Weights of a small transformer language model.
Architecture: rotary positions, no biases in attention or MLP.
Training: a variant of Muon for these matrices, 195M tokens, 5942 steps.
MLP neurons of a small language model. Each row is named by its layer, matrix (up: input weights) and neuron, and shows model dimensions 128-223. Each number is 500 + 50 x the weight over its row's rms, rounded and kept within 0 to 999. Numbers have three digits each.
After each neuron's rows, "fires on" lists the tokens most often at its 100 highest values on Wikipedia text that the model never trained on; "fires after" lists the tokens most often just before its 100 highest values on Wikipedia text that the model never trained on.

L5.up430:527532463563486491494636486465530456479547573448494471517521482446332492452488441475530521501573472519464462467443531551541463522487560466489525534532405433546601514480546541472557501571568590473469490477505489523521579544486481564548505435454431604484523434362444438477542504556483526503
fires on: " only", " first", " about", "y", " main"
fires after: " the", ",", " The", " La"

L9.up80:504469528432405527467522417574479478514552576521562493472456472496472536608481428485417362533496524546553535483531537522511564480570499571494543485525543454599468518466477474460565528515512481470484528451482506500437518487596458535458439514515508528493431516425513547537523576530555492497
fires on: " the", "|", "The", " |", "-"
fires after: "\n", ",", " of", "7"

L12.up889:554471417428461518415420458536487488495512579425558523535498499444436460470497490511520512450449489594429472423439521530476501517413590469479458597459518478519492363544500495533549526610547656488474514553477526522454504568488504566474519414503536570494448392463527544493573485482443540602
fires on: " a", " which", " film", " as", " and", " that"
fires after: " was", ",", " The", " the", " is", " be"

L2.up853:562514471402549494448354541486583445562536422527552491429523522483475550593496403563476466502396502474506506515438440541483479561399598504475497498519486440496501497451506570529489489536495476414524526514431528469486448445506530404432477423547520434452454521583496521559408547534449495471
fires on: "===", " (", "ry"
fires after: "\n", " Albums", "ra"

L12.up1013:465442512564444546457478513455401436402478482505493497620473575448480439439473469574391511373453505585432501424538553488547504459496435520559534596564457475518516599506444550491512521430482461552495441468370460562484476455479499509493535464474420493502481574408499595581495526538505488526
fires on: "N", " /", " |", ":"
fires after: "°", "″", "7", " (", " Votes", " Team"

L8.up782:375497586590470486557370394493529471545517554559551495543497512499587561546489455473462431528578465505468516519585499476488480501485529581454581609459485430579456510410453529432480506467520468561423546491475448494415478502474516458523394529509514524449515412518438516541495527426536524507
fires on: " a", "s", " –"
fires after: ",", "'", "),", "s"

L10.up671:471551562459531478459476465474457447422507598560523405555456506544593454439513467499518439498439553585433523522517527579356513473485540522471569581463497463500427569490431477471475418433506464482466522432487545555475445496527522457574472463527462502445442490490476482536539523486578490480
fires on: " a"
fires after: ",", " is", "),", " was", " of"

L12.up243:498445586491574445525451577440477424462464440544533546453531514617584520542542473460493547536426527445571440538551539513586565424388483557504450498527519609581472539392464487567476429469450477417546547437472467542563522503556569599569502458511529415469513585526496557549459523425504527526
fires on: "\n", "===", "=="
fires after: "\n", "==", " ==="

L9.up811:565526453496587476527499452505461518499460556479463507557539461494374563502578458570496519476423475540513503615528348523526460466446458459533513520538459420544541500483474526502509443508530496482528478630482526504451427470451436561512504507502568540494546429527512547429552498577543412592
fires on: "9", "0", " pre", "1"
fires after: "1", "0", "9", "2", " ", "-"

L8.up465:538456477435518585506431516453420538468366398566479437517571482427528383504417408594450514442464487625447472480501459476495621554593439472449581524584432485522524539510473538477560475538484488410601495416418459526553541479448531507440442525517531485568526498563519537542519559520504536515
fires on: "N", " |", ":", "5", "0"
fires after: "°", "″", " Votes", "2", "′", " Height"

L4.up346:528574512543525546489451516441502468486527476579529523520457506493500521513543501520498609495429603579440554530536490582569479465455393485489471456561417465521471527466534444521518508431457562497423469549520509447456532519526455516567466452481382546506595383464449462484516435499464499560
fires on: "1", " not", "2", "t"
fires after: "1", " did", " ", "'", " do", "2"

L6.up451:418552438518512463601558450514420542545474502542514475498428560475612408469361533509523524450448483504486543510503490529600544490494479571514587433510564366500520569549527569444501550506577460475584445419500414526511523484387454532414431438580496486496512506466596616473499496425499427465
fires on: ":", "4", "5", "3", "1", "0"
fires after: ":", "°", "3", "5"

L5.up87:462504523466449372497559507450629470541527529535446551475400617514523559559574381500542443532481531460547465410482510529517554488448427502547441504492463449579504506456584533527402529517499442436481505535487497437483519452495541463424476430529599509521430615535497502554437509428488494481
fires on: "===", " "
fires after: "\n", "=="

L6.up489:397512541514521450468509459446602513478437490500402506464538627619519459502582511484434569489492466593533471480490500506427520488416445512536555579501478534500488539482516564481416444499527563446485553502529462478437528450387550512578501555564510521519564529476541454498556478465428532573
fires on: "\n", " \"", " ", "ci"
fires after: "==", " ==", ").", " that", ".", " ==="

L12.up469:501456512488504419471421462514455555468401546438515470524508505603541498556479528476421460542475528602462525524479537575549488523451536503510392561444461525557499469523548509502476409477453477513491522604487568527476405469448418437575468590587428499505450486464469543543530526527377570517
fires on: " "
fires after: " is", " be", " of", " and", " for", " are"

L4.up164:507511483464489521459518486413591476469569491562434513469509478569555543481556532532528535410497447542547472534543520548549498417400552524430582577454489444550503474492508498395465544584429465431551489546526494431483474472521518461461485512476512615465488506473504447455456481403465505493
fires on: "==", " ", "er"
fires after: "\n", "=="